Weights of a small GPT-style language model, trained from scratch on English Wikipedia: vocabulary 16384, 1091M tokens.
MLP neurons of a small language model. Each row is named by its layer, matrix (down: output weights) and neuron, and shows model dimensions 304-495. Each number is 500 + 40 x the weight over its row's rms, rounded and kept within 0 to 999. Numbers have three digits each. A neuron's up and down rows have the sign that makes its largest values positive.
After each neuron's rows is what it responds to, as a language model described it from the Wikipedia text at the highest values.

L11.down866:460450483486549466455457493505495502493501515518473522491499491466495502522529467569431482531537512452517501470485470473442420497544500481526525484517523474554523456497513477487482547524523389541513514511518464520484574523571556475497475488512407467500486502488478516494513499530514555498524486457521571511486524489524513545501521498456521492476459525517460458558526489470563542526486517509511491506492521467473479481468471497948542433527507510556476499470576394489535489517453430564489491501467447465507493568543481536467487479478458470486519460480540497445415494511527571498
Responds to: Year decade digit

L9.down498:520450491499495484471517566444504467449478543499485573512523501529536417583468486506500494513416488465506525516519483498531514463503523435422535475495507477501498476511422467510502457556529512445526506574485478464516500487501527536485472453504494302500462473467537460458505502491476532551527439515476497451498470465467466520518511422451532482466569542509543495517540485480456466545526535545465415487440574511504544470464507449492506484495489499557456502516508449445385508519469493466521531467512498521519465526455539574433510462549546468559470472523532496513489510502486466529
Responds to: Digits in numbers

L6.down390:472491534379441471546455530443470478526442505499560465522549617433511543427495525514511536528599480465465494486486494478520506647488514479498513503475450511475498495531483528290459489540557445518487517525476489477489573477479490468527462524541462422470459532479535493476478489476506473509517457432517469524508480474478522482609531490416590494470519487498559513522445544469422506545544482502464497463518531482559535508489509537528505466519473550541600509488497502607483441458497466515512538517524379553563473510478546522474502478473553470405415507461508465540563511494531490485
Responds to: Repeated proper-name starts

L11.down109:545526433548523409515510488463496458460428515426494531468558505552478520494478506509573416499505516477545567500550555511453563564580560483473537525538486486520528567561522476529529524493549421469461520612442571521481511486477495500544485558488522536483491499466494454492548496516540520453565508493498468482510534513511544522477415464425466429471460493505515392487479467472524530478503502538499479534517506539507568473475507524432542505425443505580433387503497493515520515479489544475440524541585466511452529480514566486484553516465567524472487557519448470506494451510467597508
Responds to: Before nouns for people

L11.down1468:490451596475527458503437510427519463449470471524511481580534532537468418474531547513499508512548480512497419509515488534486472451420473454528516442516408524529450479585527505492581563500485485494515555467546479515439494503489494522494508465511553439527478516499440484529467542470535455451500514457512473394461502537423489504595567473421453488512508550519478498509401533520545564498566493531511533452510480546554486544504517488542514435469549512532480478511479557469470395576526449499462507482537498547521551501459519577548464400465492520467542477481489465470509443518465524445
Responds to: Digits of large counts

L9.down758:485559510507496480521519489514447472397494496478479511468538460558523470502525463510566487429484452506512491471552525479519508491475540483518497508493481529438456489594499538509515437461479511499558544494538487458475499486525439531532514459529470519491450510511573551493528534525572531527540490500502477563550460519470453526406474429494507407460527506480508478453500494518492521511472510476455442436481557483510381510490579525513500510499504548537542536509491519499527486519469483540538445523499486474512564513464549492423462530495492469588500528498525528508572499486443507461
Responds to: Main verbs after subject

L9.down1121:478505463535542435532482463523536492444489526432564489536552466515524535483542488506557521512500546491524495441509494551483505536540487526496465514547534493467500504497523479554484465502505522408518576544518532510509465513454434524514511544507479556535475590498488506450542525502530451495460488532479507514465450533518457571456382509544503479496413509468492549438461491478534519475473520516525534422426484535506495519476528456479433528449511460562475427570488491445454528462530508472503520547500540502526479509551498534547534544495526512515434467588468514467452524505498530461
Responds to: "An" word and name starts

L11.down1389:500451525507475583532554536529496428487488480541470495486509510503516420523542483503543509504423484548499489524513531492459493440550494497515514435451509569539517527535492467575478479503460528508408510540525471516483426548508535513487473514519540569455521525567447504528463429492553532555448446512483498496407514532410515518571592523492507543500390529498463422505548495484497489487509521530486466517491488555534507483514582529510475529471476432554520445503467539484511496530546476485466486506475497535469478521558433438418465452513438508438513490508461450449502487496573576477
Responds to: Digits inside quantities

L6.down1357:547475546508464519506534548464507466486449549477541523536470467536446497423505518523536543468604538575506490540524460490448486512542543458433535497516490465558593553486454503441553474505481489396578545460566448523498510548501454487472526445511518550570498519549396415450484548561532581454457500570489438543495486570498465528480557520463496507507523572512438554459459414557491523453536477532594469373506527531539486546461434550514551575429497519562458520472483468565513478523482452497591509453465505460477527533516519516492479490459475484528569532510470498445483520493511469552
Responds to: Non-leading digits in counts

L11.down1198:480523414601494518437511520514573443532493476471458488490510471564467446483505526494469524524526517512439479505518454551462515507506481471445471533467483550545536573487471517497420424534528521524507508519466556537449521518521458542553463538533525578538542486495490498443528537463534494575556556524484491492475539540560522543474551547483500432492519504388541517546542528518491521448527491433464552548448498482496392490449589531437488511535388507507518519465445588411528513474480376543495449520552490410575508479500495514482461469568532447545500567583476493490490516505573473522
Responds to: Indefinite article "an"

L9.down844:545539501498491450493448510473527553460567550381441525462530526504503466525511476518547508522509523449470580545530464476541465524462505499462478537540478503481520466537566496555518416509536493506475494456535491526451498474503420450455506531447512445488530475517585540450541554509481565414501554478519537502536504505487440520459417512466482382454502534510481485521498468412470491522413426496504552451585581483477511489529475527520445479536528538466472565534491487481377566493511531494513477496523507452502491459483492514569513521520510523470481470470461492532528446529482497550
Responds to: Parentheticals, digits, predictable continuations

L9.down1126:471455565514565429528472445512480508531437569448559513473536510474577470473439517445504505598525534495503490465496503479448502472497522456518465513505504508539454450521493470605498571526554443399463481500479485474446504568517602490463462567545547427442507561531391546402535499437465441454494465476502461501562456487535464587494500503507583541505501513505517479483504540499472478500421431525452493429456534559476551517501481486444513454481483450566457529496497518476451484536474469489489459447526526516494489463445502482553498570554501550501466516479516445444546448485480499427
Responds to: Repeated entity mentions

L9.down633:401405531530568478518566493444496455533542513413454461444494500500469544491484483492460503441461523491551571489558475441524470487572571466513528527519485528521523546456507580475503493514495539404442478506576467548547527521496444558547572471537485485516568516546473524478512547428453516519479536479519510563467522492495446536522560462479548471540526498499522450507416494471516540526537560489507557453461501519519471532506496536417530529571461468474532554520512488461448525516493559467550503412466511498438461461499464424569545573516486510452534539519443489518530463571544504541
Responds to: Digits inside numbers

L11.down821:489473523537536542527518501510504500469528483501521468478492507498495483500522470464487461522449509503509493507519507518492484508525518525517494514516497494525484456521494502478475496512497506497520542480510472458485503486495456514491490512531526493463555484508521492484538509478519476526485501493481511548511529498532493466533460501488532503523486472483502539473541454515501495468483530489488480514456468480472503529493480455684519481515539469429487514500502492520484526482484481489516487493515506479509514479507399497482533496514506483523538484504475523517497498516496498508
Responds to: Repeated rare-name starts

L6.down1122:497558527489361486487540635505551517462523573468446433502523468448431463542585513439531474508451511527481507468537520508472502468500566510541448467455534521446506465488448441476520496475496541517531415488569504484516490493456512522457552442474473512470537466438535474501447540505529533473532470487498546528578568563512474480472527532464535456485554533480472466482484430496496491565511498448500519457538520493475470443423547622443477450461463548482461452494484492521514516519585477500490456558527493520488478520502496476487528464520469447506441484595425544460479468528510471558
Responds to: Reporting and cognition verbs

L9.down127:512486568513484475485501556543504456479495466617510439470477589508493457464543519507479492528512409472507457524505506550507449471502440543499517526606486450523470505454497491479512527524523488499511496582504464471500522580491518549466482472447445440480484460553489547516500489527436538501510559483523504491577509545508578502508456481445539538454467505498425487495417568451453528530493413458475558467512452470460457531530478513442520439473471599421558550483504467451512465462504474491454496520525520497481487588469468516471430519481473563557508438420414419484502435565505437447
Responds to: Word-start fragments, year digits

L11.down838:540468521458483494520575577506576520514512533481541474506486462447461533490444499591530515541503500533562512539449563549454505445480515597458557511537445491457450510498499501481426487542484469548505463558453578431474474542449492524506521443483486464535508558477478480436481459480554522531541516457456476540465474544530520447513489553532549470516551445595459546487496451523513508557550514517503499447495467490526494501495532469546549480533558543538506443449497487549442544482511543561468465536530503437556528551485524524416532513489490485450470468499530481485502454467475504471
Responds to: Parallel-item word completions

L6.down1033:476478506537524473488496525526515520461498535470431569500491500480517497539551519588516509500527443479507512508480456527521511521488525473593466486518510449422459521570512529489492522526473490440529425493489409476521518486502464519531438494540513507547571484539491514483530546480553471477478578514497562458522568540528453579490499503542427477472563513491487490474448441488484556485423521518510501485493571465509559498578516466511569537498445468506590505570385454472477494456484526523512563447501503523515432579516497513543545513540551487469476531532506534502493480557513483578
Responds to: Word after "in"

L6.down1177:493472449484518483504434499523497416530511503482527529508482484502454459504582455493583543580479606511517470494517455507484382478508567417554539476494451435489562464538484541506531513442533432466523510550525445448499502540561504541526471525498411429435444496531507523452435547537518503505483505467528526506534608521590521534558453538466536495485495526553498500536510475477561464497476473463528586451435456457518485498452510484488508523491419515498475479431539534510522515501468573463507585477487466514504540440508465503499506489497528548531498523468651587464570551473573468458
Responds to: Digit zero in numbers

L11.down397:531477404495471428526484459484538517492455540530497529514517499503517575545477502512548396428488482537501491483480493536478486470590551497512520453487562511580440511487509615519449517533475463480457460527465499497529455588558522518468461509523469464429482534473506496554554456435481508490507504372507500491556479440496570499503503521504521501490477539549447529539466551432544504476578501536492456486460556543500497514513496458494425543449474431521504493466501545493500413492542605503431426501521473458544510483516459585479503438491446450502504487494533411560468499493507520471
Responds to: Final digit of numbers

L6.down768:513532513524507510483461471482453556465530523548526503463497367529474469530523533520462501430511525465511427570494476504481488514493443490486548471490496545477550517537444432354495474506499515538486529489522532463468430503499439500464551504525449524518505536493426510476450525477477473482480461496430386561525419435476538531405459465422530469440505498517531490561541479562480492527504508500507474517475495474497502473516509529530514474484430474560491552521461537524513507554436521522509501478526536480582468431467496505486510468486486553534538459530418475451447515487470497510
Responds to: Leading digits of quantities

L9.down240:489493568477565502419500524494488471570477483465527522587485569462509509476546530495421478538491468494557541473502477489534563529550500549539448476469431482526441478499505490549472504553502564482511478483464491445538466526549488478445459472545496424435501508494554468557485487555464413491500545545510500466460457469483495549481455564481457503512483517476426489503487530493522472483491418519575513531470540518496576427494541494534478478509497527442489473516465381477533555562592588483533477464458500469522500479486483492555472481451543472484547453543510491422526416504581542547
Responds to: Second digit in numbers

L6.down1434:441456471437489457479536535546527508521543496583532554469461469506460516482566573622459469545517442429548527551485516527504518568486460506531426580497531488484476498501506476446526441519519531572424509451489522513482540516399490537529487486520515445521514467570487487529473561498511527550491414512506589560472467457525543577470497502541545491501497452437490512428475531526501497488441549516502501512503443480526541521566440472462539473515534442522516493499486551554497459511449475485531523560422470528482564561476490523436458565468605438466549493484538514500489499530455440494
Responds to: Non-initial digits in numbers

L6.down547:551535494504447539469509435464497449492446458551471466554521651549444549581516510484541446510496479476500527523454424569514504571416482507453539492436487473495487484533560546494442429558481510534472510472454492431434533473479531536473562426627477507454434480548559526483516521514519502590550472407473484538472490555553562483422498485496496521496491491508489469540523456491480525522517525458516504504424470461496505514446537534509484458541567411564525530485409526514503506548546534506542489454474512491468489569452533547506533503527462459517496551480499496494550485409518434539
Responds to: Digit 3 in numbers

L6.down1068:541553489558493547459458512568503532458424521465472523502547474606471445494516565555478408514488513576498513495501551528494499522568545477479542480536502580515497503472517449435523531562537514455427592479509572498568461477544447506456448472518501522514470465451490504502509570516440509445492499478473467509500488402423484488451518528533552523485470483517540418537483485520513479487427475514430509492526550500487491457533521517481414499496494521528509522547491486503443655510498487459399497555482508523501519493489534514439500463535514474494515518515484510474520505437498462429
Responds to: Final digits of counts

L9.down917:495454518470441481512398502500563485420510478478549488558518473588443449432497490549525426484483544477488475539477488514490476456522518577524561514501535558500518561523451509480557496468544514411480523493483586535480495510568528455527474453511511486565505471472483490486560431488520552498527526460519517480473516549531421508526478406530555485473509464472535520474471472540567555498533494466462509495558533511500520489516434542489499485490562560525463480545493521437493459497512537476462579529480517584519452497411568507501530489472518437475422492491498525483517482505423496486
Responds to: Quantity before plural noun